config.yaml
n_layer: 19
d_model: 192
n_head: 6
n_kv_head: 6
head_dim: 64
d_mlp: 768
vocab_size: 2048
activation: "tanh_gelu"
norm: "layernorm"
norm_place: "pre"
norm_eps: 1e-05
positions: "learned"
qk_norm: false
attn_scale: 0.125
bias: "none"
tie_embeddings: true
parallel_block: false
init: "normal"
init_std_qkv: 0.0213
init_std_o: 0.00346
init_std_up: 0.0213
init_std_down: 0.00346
optimizer: "muon"
lr: 0.00746
lr_mult_down: 3.0
beta1: 0.9
lr_head: 0.0068
grad_clip: 1.0
warmup_steps: 200
schedule: "cos"
final_lr_fraction: 0.1
batch_tokens: 32768
seq_len: 512
doc_mask: true
train_tokens: 368500000
steps: 11246
dataset: "wikipedia_en"
MLP neurons of a small language model. Each row is named by its layer, matrix (up: input weights) and neuron, and shows model dimensions 32-159. Each number is 500 + 50 x the weight over its row's rms, rounded and kept within 0 to 999. Numbers have three digits each.
A block is one neuron, or neurons of one layer that tend to fire together. After each block is what it responds to, as a language model described it from the Wikipedia text at the highest values.

L13.up427:496403468509572488534430394479520405491436544469449426478523499602489429573549529537508588507500424511534531546501474495461505506525552512413561482473480447540499386578425552481491495438490570488548413521431487441472561463406487478567507541433391488436453500611521471488620470547525463589495515512513491479459473578466412422487491487593486544482539569491409501498499518480520499493455
Mid-word subword fragments

L13.up576:569555485570493407421618445435464465531504503510485541481529478426476442457466489600577482568547492456544489462457497536460496578545524453526492556478468515478561595531454465523589559517537520545528614512431469485488424469443526575528456563461457412514503497440486462533574412603522470515569497467459552459502441476500537473520493484501488433559449527486460411496447477476528469571486
Pre-noun modifier slot

L5.up397:492434564443567516534405538460572455572448538513386422580603538466501563458532597449571468528420578521515527543490558494487462463564442550483442510536432441583542531496517543589554502581475512440549439570520518464417445536489550508536436460544453468512478530414496451436514460594487418546614499507434475508516478445385497552501507489476483550593446507446473521491530487532533580490504
L5.up477:524427441575536508458471532542539474534477529448542458518465500467557544536498485517519483529487533539521507413468473475488483494436549467399487517543484480479611387369488481624477518538491361450398492485470545488455527563415565565521455550582506608550462512580530450508520512521476461484525571526479457471548474476458490526552530488507609599397515515610478533411520537450435505491444
L5.up495:574542543466442489451509510458517557588505516547473475527496474504477489480525512491476459530545581517552579578501501425476559534488539482447554456488411457486556477483516458555530524483573438468482490552463526479571566451578543492511399557515455524505553521520557529439475407486547565478504542442459526469482421518360556477481540535486492473613452602428515528401502482394469454412516
L5.up688:509500509590399489464467475545504544488532538510557450555462564547467558439540565507567509536522477560460560493434440604511472499516510521481416508445630459528518463461539456593545538471533399444435486496570531470593470601582608537415429478566468502472463518434504490561488486455445482676552456563548551548436466510596508449486560439473458499526495476612408397456467566521535485526540
"of" in institutional titles

L11.up5:484413592503501415468456522480445539587490580454576493481531434561490512465558484497465476492556541572534584510555426548490442486476538505483532524555508467501527523364477527460398480560495546469521483493481507477546555515489492541504487490438393479347516533548451482509432510465474521548545426501463484445425468534479540554472516481518481603509494422549605553344415422436569517560520
L11.up50:521562443562535478471537519506483497560572513517576588451464526501505416425483577401437525482448514501524458424534505585407480505542494469573437479460509471418398480572631444487530441562502519478410541556532556440462464511485478499617493560523472519475453475529533367500532543463486469544499525500445565583517491535497494444476527619524468505488563542506519523454515496512493516529574
L11.up115:529545368533479498455493423452536473565491527518415601535493469449436516587506493519455481502471466495498519408509573598459562414464456511471537471558472565541578464440400581450514659549474499456515476479413515572538487541461525494511518517510494529459469590483511525487486469623563460507516508544413524469500489481435563450474611446557478458515475539466439447482436459429537595502499
L11.up122:535462483510491478403515570534459493559498554540436529479579469445452491425438537510477536509503438483523506553430552485469496543493442474528374556544412496426505487493422418524459576563482443557561471528506553582460525479488460446525441570439482603469543598487497568465520466552521484436537521468460521488448566574478555547422523498548503511396519458532438474398492489560447501545474
L11.up200:530420546467527438522530570452457456515541529570510496493493506511506418412506502483453531586456567485568546535527451431460491558466435568487418590516422480525482580439546517507527469583503453553438447483541486526459477512546524449432525526531559573391500547463537451432450548486487481589531478533462482498517572633449475557556566427506543503507513471487554569529539478428469413511459
L11.up205:555585487531446502423406525391548427592546526470507457436510462517532466490483507494478527489492460436544477502400525486463502466514563570486492515448506474478587584444487449466539579475568551378544526409585539501584526501519492462553567470572379589611451554585480486576458508467429488503424525466448485542500547609460523434489473428438534546492493544508481526460452512425497587507518
L11.up210:478581461554419482521490514510559464580506463451549562517448452471492476490564525485519518541565608555458459458420460454476484441503574577439530469505482411499505595455410511513467447500537392507530444446571526493422431542462431434457473569518467471522502418547522433429595563518494511505519483539505493430576506525521543511446486507428493548359579533412441515399519584515454493569578
L11.up248:592562542527523539567514470450644489511514537563464539496417499471435400441461447516571431561484445440482434526574569562567471452580581492453510506478572582429528510528521437516437539538566412465501480460553481520487397446515426481424538542458408543469472474586498479484512579468487398493565547584480543442455438599523485499483565391572467569503526514529410512501513480546449456484510
L11.up261:582446493567502478560592534543535433486520595523539508437568478525421512565523431470466549459414536465452527512509434470430492495579451476410514475457524445512523523507534507473481522463552473383486673518448478482529575480576567535522498456480558448463482627527435520485496500579435442582477486490492544534516542538479538387544552453515424471474529533539443439343539447560434460497485
L11.up312:527537513617511423487471479419414463476465566568543522486510454484529487450532595561501476458551442621474546511452471474443559543574470523419417451621568537450486529393468436484468493523525486457474538519436524509491523503475587448574591499526509489452601410474474472541514534515478467507563548537465482510451538433534439586395522515452474434503640457438462445475481494479505493393520
L11.up433:521510492473510488488592487507460551496467535536452483611557506461499526489522566445508495596470432554510500569434570517471524491479482489347533413426433474561495454346412476498576540420501523502555554449557580537548432505432490527532497482474490544491459497461576550483482536509499486449515491508539463511583416482481486553467496483450476486459468454509538481448464538501497427444552
L11.up443:559487451537478518445521504514517502476548599541513501405531375560467462466608548483517466541519455531504565499456494539461448507457547479431539534490417539576508507390517500508533555514531447524494488533598464560529416483505479496543461576499471536436474497454577485577571451442514566540473633557482466494572485485559527543388537427541464508491594476555442466403415562392525505529414
L11.up453:492411516546566459562462558497522509526462618612387522494484394466400467527585488448443546488590482458572433534446411499466480563571512441488499420474420476562521449485470471552545420430550542586516476551563552579427596541457496472483446503519483515482468620430556494628490568501509471549420499502446524469465427522467608559552492417532501518531523523509478497508503452598522479487507
L11.up541:540557521463487442438382474511580555460545542570533408552471470480458520426591475597575508561543491444514523589488508452557347459464484459484541469548557516495473500515412499492437521603520557543543516486555543518636442503468519498459498518473561518486544455473484508486475559385488502476518486440499486483480440531484537553464562470548444592474557470406404556495496558449574594541449
L11.up547:509522573463513506529470491444475528577464468601500491525490550529524547518571453519602524584443414462434524450493494522551530421523547470484452507519506510561497453477449529448476416476558514515500490540543549512533390433443501419529555499482505543516459608479498518557412457419542482400578490448435525519532531543492563462423531482538449545524499520465489488504442458431484504474516
L11.up621:539513449523464509554446461439529542551459503489498439493451402644449577513559491485532493503570455507497403486500547514423461504542533586373522545512527423460540562511484471423473564488445510463574506573513480551462430498480441455514508602484520504548479590556530526559490448489483476448461573524399473543614501431492499508502488435574544405484527621445600507509465445488449506524474
Prepositions before names and dates

L5.up93:477434493574610496495484499503513541493501512451559416560462508504561414452534493500429525563549429551546476494526438499544481542540459534557514540431496471442484542487560474469598432519452518483546554465507472496487441448445456512573489563444458542509587524490549545608529555460524607537541560448483477466537408419488516512457515541479598480530470506479476461533535471503485514467454
L5.up415:484465508441476503515535472483456585562538655484452453506443580524551469418438498446450561521523433602494476519359497527503564468567558443529509445495585461480539498438496440541531463543516511486432432517458485472535483593542490498526455526474449516493515480463500436582512460483412495618597507502481491515480553496592479588562573500565528484594550507617550440518508533509559485399476
L5.up699:399433514417535600442490513454504581469421514520511530458458485501447503480540575586508472556481522511573521561520502427488454503530502572547474449484549569446493533583465563437417471512438563464507533464410546491513454472577413581518460499555559533471470473445448537492524444519457544601530572404545404529481553421444569466520484523566546607544472614427478564470529531473584510497513
L5.up766:517525474569573556492519538500480506524491531503508554524511498509394492487447488548442565625401469439512421518548423469446478492568508583549467534475523444469523575506626481433462522439490510499590569518388519518459459580460478413495444467482554560421486529545488532579582441459514583476590462556491523515579487370492496502511528485480551431606479545501516600390564509419588477468528
Mid-word fragments

L5.up172:459525505470497483457513478451503481581462522431527540585509561555386477531559485529565481633441528493439532493524466470454575439436489519541497575475513610524519507476460619435372492481478595512429475449492443557496466496482425483524450554586425451434454536467474509519460513471458509493496474549567511534552528480445474429438548461539566495488409400518577517523510603492521468583377
L5.up205:519482493562574441569514522482408570494537478482525444487476489464475489551490465495493551577395414486477584508447478560446450529506436542444453483470513439567453413495521538449469455562474485552507501487575433486397549476450466510544496437546621482451524488591549486491498560487475583511437511501597493540549497552539467489479508545498429566523510456487430536474498511457529435534468
L5.up476:525493453584503522457492465456560419513533548484483581551420499471419516537479506472567553487458517502434436480532518413528509416539533446498402599418528492422581528570553477493496615532531541479449495546478534519517572484531513550429444388580589548471479502564445393494505485591488440521490518432419511516571598501486523518467477518541591481524466464418477551501499562490457568570558
L5.up731:464491609473555567550394518482499556515604488494570488589467474586528473473507522523598433511518511460576540437523581552460475391567519512417504484471450509504530495503586568461418571581485585479487423441572480443520478432563432591356496545517602413508481583465510496502587443519487511482490475449453546456459523536561458357481477529593536423451487419495512554517503450420430547458516
Adjective-forming suffixes

L11.up19:512550467568488534556533570486412520441504480585527421509529491484463461465526444484586513492505579511504481485468478533498466464532461394513489401438560527506503573499549612547507484490471457507487467539414524423522488496500541542379443536520494495420487496443519541570408542517488514532562549531528466598467531505489524489434502516574491357520521397560560509426443455474438509566392
L11.up22:453494471503423477559552431478522546498505378426582435523446525549532432495502472494495568519507361606540452482519432426482465518516465557487511509493545357482491458537522481547547498408522523511493598541517389427532547491511536542445449492443464638516536426427533516542466556461454540524495581425469563465537477456547515486448494534471490561511412526540458467516494471478484510483423
L11.up111:521379420509498523441586574524563517438608491582505449433454404563533469453462448456443539483519524492559420473530502520381493534435455488567468460459456464529586509458549506460527474567542605531389543507416499470498506495542489505495500503489468592526577551508485456546454544408480478447546531426519559398513389441486494568485587423503479461587567534481544516501426524443549511532418
L11.up143:509517504529518550547524487614567547496552463404532500534481494466497543467483483490442479536536541493537485496495495445521438575389527597498414493472546434519513581441584506520532513578489497517496499525500411467580549406447446505443430596378519460524560593559442516485583456525486516449434467476360547414493377475396514514521572544577454412497423502478483514475490503532576502422448
L11.up169:498563489603553487558417440587541540407508497512503474500559486413504445475451452577543458454548459497471524421581455365486468579510456581549584501456494531559498466565531478429525435545604576470467501525513440534536520547511544608475511487452519515600544525507480367463502482562468542441486462483439605505404525433508516462565466467453569465555429455534497487439492469447467566457538
L11.up317:576498529585519519525579500433421558429531387500513533542397519408558430376439546433563451458509504541504545489524464532566493544482461462434527559437477531499511566523552432498533500499460533514469475530420560498474484476532615419536477495508503432442538448565474471450495491581469596464540534558474612486444468557414462503488600569551591490393505471433483451571471542452438511474464
L11.up415:565519514601663506522564506472534456569515529462544470518491494465466515533520593537458489445437485500372509434506495451487481533494537454480483558530558483472540509467465487526558502427474556500478587476540432459449496500546442508510418417484404547440562502460505510606537549460488500530508406623490515419511447501591614498506582544566480458528568496503529464502514572541514476404443
L11.up452:555457466499488481500560460542508530483531441479586540525478500441532464448454542593472647619538542507474457505572439458425508438498593395447594581512510431585554434469469457564442499514527530412473493452457392439549522596477516490537536463451522548494583491503496431531500534524447493545553403533484545593495453469501441527434431445621484443556476494452444549449539493472478546477452
L11.up472:494481473503495551503493526455557522513461431527537518502504560390526493539487518502568573496527506555492541510519505522482508540484431623465508439442455491516496529554568521426449455544422525467446435473474501482564485538472492639577565458428473379464514527514472435521513547445471470527474447478482518502585574507485566504495618544548481603498380561526519376448505531463498561496457
L11.up523:569511447445496528376599509452548550508468490527470447519476478417435498546469441518514536482508455503524511522456460431436510501526521521468457475423427553525435499479529477533555508533489472538512495539567501457400466447474442565548411387473488527486515502489513517559428495494463507445409652445540501517480472514483514422437494563597487567423510548390485446468505473502481515525572
L11.up539:568568441530453545449474496457593560435491543501504495534472478521492427435467467496462519482604459421549483474453395542556495467438540491454539584495566509509527448451435533526377580528531563580589508525486486492505525366454472538591512514439531480467530454490455502425456537537537415503557467482547506469448494575543482450460465578520473535497385500535534498526540419452451574578569
L11.up600:433497486554471538581438463473504445473433542514496561574524519518529384520479490459469518497554442569466469596583568441449402473572559518498538481457508453574481470523507598473567448549587472456432484553488496500495422476545472585561526436552405577473532565464528553559464508469528463502491534513525501510513567394490525462563549486449458463478498443528484490554514520540622486524411
L11.up626:567530511525429504495552364515501513511487464427493463480482577509388477462464628534472559442589486456455517507503501472473481426526535458550528584454469504435552513519509503519562576565566452483645491447500551423460474512466461566502469443471495491492571400451375479597402468552538548532554516526512546551505403537513477518421518613519451428482515392494517499539467476434556457491505
L11.up697:465449482517543530578496541427526415555492513443482501423482463580471423561500455478507542508634477610525499492392529488502436615525484518526547510458495527494504528556419447448520517490552503498555587521437442422522628528426504482486441559496407474492456481525610538471399567450486535595511559532492501471540489517511399528451569460431617411453498430492491493531527546525451458527496
L11.up710:567550516510452568468505497537498459509444463450422581524535444529428414510511476383491490533526442536505487478445549489418444466523602437521477458597508441497455538562429531553481489599559506517527424600511465423433494496474603514483554520481478511484493463559541428515479573448548476459472449423514563463427590475453541537576522466585492477521380434400564485511521522519536544480490
L11.up712:562450429471487600516516473505418508457544485534531543548513514472441556448488450439488591491517529456492440457459520443450612534464529537484479464525594443456536459509577494501453563466493450433534434572538585518449524531480462474553478578391487495560539452515498495459449476498534521489495417400447489512483486508458514418470581525553570442515481674556504500490549533491611544407411
Mid-word subword fragments

L5.up199:481523468543548576460548450463508625488429513477578466439367484494397473546526505564595505517457449585552568432450464406487553449481584537465494521494517487457503479506478522481526594503521479499497486546568451529504564461495485488463405497427465507473540406567472560446515514492396472601447459485446473499482570419487450514538507521540447489506478539563566545521452525426511518501608
L5.up518:425523515542524469450520527420577491492532461491424469591513450529474468606528516508538515471494509457381592557475458432519490477535478525479454472436486459498407470537523537504492448583501467516432504473589399593518588498537493502442534501438504443438528528568504524530492555556470416612465465492445512457537501332513508504528491378545431491512521467509543454526442539586553525544550
L5.up596:451500477557551507446572474469448540539470538427523502373472506505464395431575520430566476498523488594491630475507474468514553516479476418475545524483491554525445482455501594480542562501511548467544476599440551493517521395485608505516486449434480533539491456529438495421492495466534495477483529503460529478500608489464425442479622462554511424523414536539455532537490584525470468489568
L5.up601:448465467501447501472520512465499486475411375535568499556481547531394485515462379512516485479485547503510504521588559426539562468483518534512434468534455472484494640498490572475568541518468483405502531454462566536454478363606562511480569451488515513487600426466505470452451383486488479422522487481537493444546433463439577498518596489428540501501598606561546571527540478413419477634407
Word-completing suffix pieces

L13.up47:601534445527517543399516498538505494523543531429475538577502606479486509444547519441524558520576461395487469481511512492488484433528500654529487467480522526477436443548481498481514566520465415516529428544595474472434496460582468561423453520499418449491502498438554531501581427458507491426530542547544460427546389523443586536514482537454491481526520528509556418593420640526520525355509
Predicate-ending word pieces

L11.up36:580529503486460610388589465540501492441458568486530488461538553487473430433464482512457375544517493491458481560451500493394468450493586506483427510474535493506548477375531410648441474494524515433530571446474523507512462569460500496436507558506458474491538444596442554506532466573517514511532506515476548455483526472496494533503532560395506420487429516505491494492416461512458549545470
L11.up65:509498520547544493523522390490431535426459479542503535492575500542509432533433437506486374499488475455519495433503503608466502463446591528508477518485507576472478611542562516481494470486378437449519505495400537558529567497491444556518477416550544531507499562493486521620530490481533494578525568548457555508441532496437460416451549517476538447486385529487432537506509558404479439585453
L11.up70:580557477491534576522469461479553432463547542472491414549440530524525540526492576553557527457496502511461495377502596492491382468530503397598450508579441498528492490508522477528461491535388487528486509512473445497502575437605487532546506562585515515509473565515456499626435477493398464458547410448401545482390540451486497490498521552528520367515530488592496541522556494464469570614445
L11.up116:557522524512476439550454516454498495507522481450522563503525416542485489419578515598466523490512483500568544465584550497530518510579506424476493493478547520424524413568425528553465510564520480417386590467529568485518537428523481580530464577493536570466504563361504516445453517560482434562450499545474489545456507510460562422505441462426441519597488503512419614482439585444578499593566
L11.up123:552570458508604437485490575529462549500532415452497496529481510501472470498527559522407439475509484567536494342522496485445433554528507518477545453499514624601549512549422518522537516549563468583579519534436573440483411428415481618554508569462508547484427490478479544569512463514514540531494514465536531501532494441484483459469536523499467483520429482563475557452581489512530562566431
L11.up250:424457467535510502442561507541424442472497480514442461549475411502440455510506503567531577504524468479397440449516472411398526528466504461414572454481503473464508475448526501488523615438530531504482534500471513406557455499533423434509449555484440521509493531498473522485545498670491413578492491538512485534495592574488531450525505506584511625502495470457535531379481488421491584512535
L11.up278:577561434529429516469520537645501504435584452486479528413581524525465534493563530589544509491422501482520603506462401508468411470547477478495454389474587549505595407478450497478492515444423406485477474409522518643491562465500491500525428562428541478528557477464494445553495546500462578478514542558520638507463612434490594512521480499447543497586465536537478511436488519491542461521436
L11.up352:483454396546435555466488482668569517497493564526507475562472529488453483524502514516536494517506507494485557486520544475483404520442578509527499460498497547436416476546560503515426584390530444465539497479553580539523429582477498572485370613482459521500489591402432496510546444383432515475517475491473554570502554580515508461400538472481492606406501513529521417494435544443432497561469
L11.up368:505443495459480481519565502494529495464516561543486441474476472472429457481442414359445343524497595475524441509429457593511474405563394535507486464573490477452552507477445600524446487535464474475475500378485526546471420486476475478489498441605410556519493545504524510498523525519561624607490517510490557539470618576512474478494551452612488490469459525489437495507545499538484470456408
L11.up405:531530470455490525507505477593441463512494467495573511589493549581429571559484499563586475537513536504396501533514488598457482611476537430542536476476633477466410482539488526418501557480423444467515482551483465561532457493462539547526487514519533569527501536521505587576477490434417462507544600475547542451504507433383514507505406497488541466519527491354545495484413521484520498482521
L11.up460:525470463575439630567590400468503473413571512625443543472485557512462444534476543526500413522550492473505485422406505553502538388528456541498395486522480507476493444500657480526490484485443529510551486509537564543375484386534484537448434551570499487542452571468460512528516416469536543460519427484505535438534500607525506496413566489519411481445566519513466474433453473536507435500504
L11.up507:571536527604518488415534511544478493490444472487454495490460441425566459524554518525518457475509442453527387614440544522492494462440435456585459485484534538450477462537437559579500623521527519519452494517531485558511506508482514578461461578443478549446433390485531494447559458540495467422410540397499518541511536467489564459514502474454579472467519460580444524575531501486469545500441
L11.up516:552528504512492523502478455415476434607551446459509525564515476528516447486465510542578525472493530506425582462461683486478462520527456449400410545581537485561455530492423555480574452547474504509506514491404464473446527455417398541568394570544540510519566554460514525490436484473576528533557489469575519502500596405507451360480455490500458423469439495496570535505485575479575427491480
L11.up606:525516465421515518415537478473472469633537503429498493542453528489459521509551560514554532562434492540531568469461565444397512527502591567515496471445482493497459424533450531519419503453485501518406526478475485510452421493548483547523571553493469460545576523429492504434583543447481480542372495474509500513503532569508565433429521498535498471500516525446490542429524472458543475551420
L11.up664:499527588573527479565560454538410431518518412467473504511417448597430490508539511582486497473398463487521529543519627476528479471437483505458449491469463446492510431435462505533500451625532459552447510539510563513438568398523485538514479528503481571490495642563428442499478469486521407515385539578519606574509432571466534534521561408536520413566561437510603511523425538457429436512435
L11.up703:510568477542501488505588558560377508488430487543476442530624501498465521516566537559512453504506496413443543442512496522583443509521577532487385553503479501508431427418473355485542516498529451495488570507519529565444451513562462640563488566480517508446505515573487437566469449510451460542486499575499562431533537487465520513408463435552430437510539507550421530483455567474577437561474
Pre-noun modifiers

L11.up4:540490505471493497462578500519456508514526460505537586584498562548451432446429520480453463494489529474524526548547484502499444477605577514434436499577547379578541484446560476443496544482421514356401495525487465427543481533449486497491410433415513472591550541511472560516479498373561488518492425537559538524457437563533532465513435543482509531466567532481530447417460460528537481472464
L11.up38:470379422474442546513615442489540491490511553467469546580459467515482530448463475485479569476522551462560419440526558523483512478488495505599521574493553592480516488578487507572533490533414481606460498484537542548503538514403542477502562408480545533427571581527487423423427525469484486431503533492541413503451500476404448583548549513468572427502499499560587372489507499358545558410523
L11.up132:551424525442621456550470403452520509585476454537443486620507538519475490498540544466573524536484503528530468528473531494428513536455440573477512546524536443498494433422459629479530535439514509493482483468581545520598522383430530498463429422485578498530555515436565535571468500520523561556507488547514507456456375373452567527494390420493570551526542547561564422511424460502547452461547
L11.up147:566502461446510429557467449571466473510428515473496497555452573547415454487444543563567510527567454434530527486567566459559480464594438523549520540585469423503452464625528568511467467450568506463447449467531493410508524414469461554409477544425507523481517559542459482453532520478449609507455550463559540440569427483504521464455532527531395524437454554532465415505504560512452557414437
L11.up177:435519469492487428536543408503380496471478414481620545523498545498554558454463450454555498525546404501482464493491549577500490522482513539440502454550489429467501519483483478561564515532518445539540534537544486577440549458424388576502509467477542511553528549551545471450471490578441557635475557515486514505495402518513539493432499505531508507436522547450501391530464448445541421511454
L11.up189:517429448597603478441534488465475573475455552519572505548565506619547413506517497502448486477517545492548492608464467497484546463458526557465497552505509499476457473525460557478431510458509489484532494570512453437529551478488507554528486500465453546486586518475533534526482467494471513521522439514447505547503381477488439472520446453450534486473508522594515474519497569410457436481458
L11.up325:514594567492503549456510542449510485471521666573425578536449565520426504476464510459548526455547550489501416508395498449482466461512397628488551499499459486553445598522420505471405534519594621454544477513575496549442547488429512450453450541515460507523462473464547494533511430504501505529456527446502440572498385409535465564478467473515485514523578510631594403521411555477450565431445
L11.up350:507452437516462550495529457518536513534567497496484472552494623483483421520353545401481468497519499452527463583519513538569502408508582513561417494546531455483529476407434508522533491488579538422539465497505526584504458476563564463414525449442458577430554475392435460643525481472481501569516524488493507499530546509557496459459549507500574528474614533439520497484476525507490624431394
L11.up362:563492563568586516411442486486554451508436490527510479573425606508419520508414558496488433532491477494466551540510453396475587539545554566535608523564411510488468577579534523466477419492548580520454449473514520428532449517596527523442455495471428498520530577477500504459521519514476430512559472543405474545446439535550526425426573567472508512410544507465512486475493611472492541456500
L11.up434:533445578475469502495544474449464617531533507505488571525530495516487496527520503442497520527471554409490477419470553426541537534475540477454555439516422385591478460451603576515549392469537434492416469421530628416568472554503480464408533460541469559519487492588523533606479528480521529408440559558478486502544543554526584528517495418435474412454587482616543573532417530473505517452503
L11.up509:459494491462522527461585413490462437522481579571450514507516572489436554512474448489449569493506446481500439535458471475449539557496565564442506478524539517545478512497530515518492588487557490498551488505459517488463431529509465495549540478555511549539490421556547513553509546553617546431553502543491520418347518444459553401521405522511526529435612440533573527612519530503527427482474
L11.up521:527500430591539501479525512438574492562472494571448503607502489507423477520476459460472459538512529482478540505459425365490517550419455560560531546513365507496508504458494537515448463485562502514480503535510469506522528400486554554366458520464467576523497522509398479489427479583579479529402510435565525437466477514466509493445464456458505549516445505441555537508589558397554529505456
L11.up640:435608469427445490532542509475552442529503432477488451508632573572530501540458588462488556467456539461427491486501590483495479485501578573496451514519526502587484423422525574528464502485463489573555527507463516559501540458593506465545473531485416382528529448480529449534449474505524460463552607576500540479484446492490583526590486501523468542544477521510548424458471557547440471470476
L11.up714:477482449484511527427468528526468523584574490561478499532512554419406520519442570481468478524530501519548465481472408399490445473528539513456447522533527439551518554491464527614422605542508477512541471480515534432576484380397389440497467580481531458537554545462464429521634460600497410572497572467509497539427446515529509486454466449495471575520533506464533524437456451406461484461483
L11.up715:535521513515475530480587449428528571552481449483566470456481421606570536482467575466570473505565548541414458422509604501495556547433432554505514505478538490589500465461488602548509478477607504440498428492569484399415535551503467579476487484516495483494517550459531473460438524501500541441419506371551632517516497487429585523520446499468493471452567523430531490493502504447471502396466
L11.up746:465395533521505525488557524534447552545448522521549463519517545541467551543545503526424389535485431439535553571564503469526523557492494489512504486461552492430582521548441466527501653422538534372604564504604555450565540459444484555542431513497438512609494451540475477528438439468498468415494546482491558493460543481499490505519523363556466453559589521398562486514466518569493488463476
Predicate word-final pieces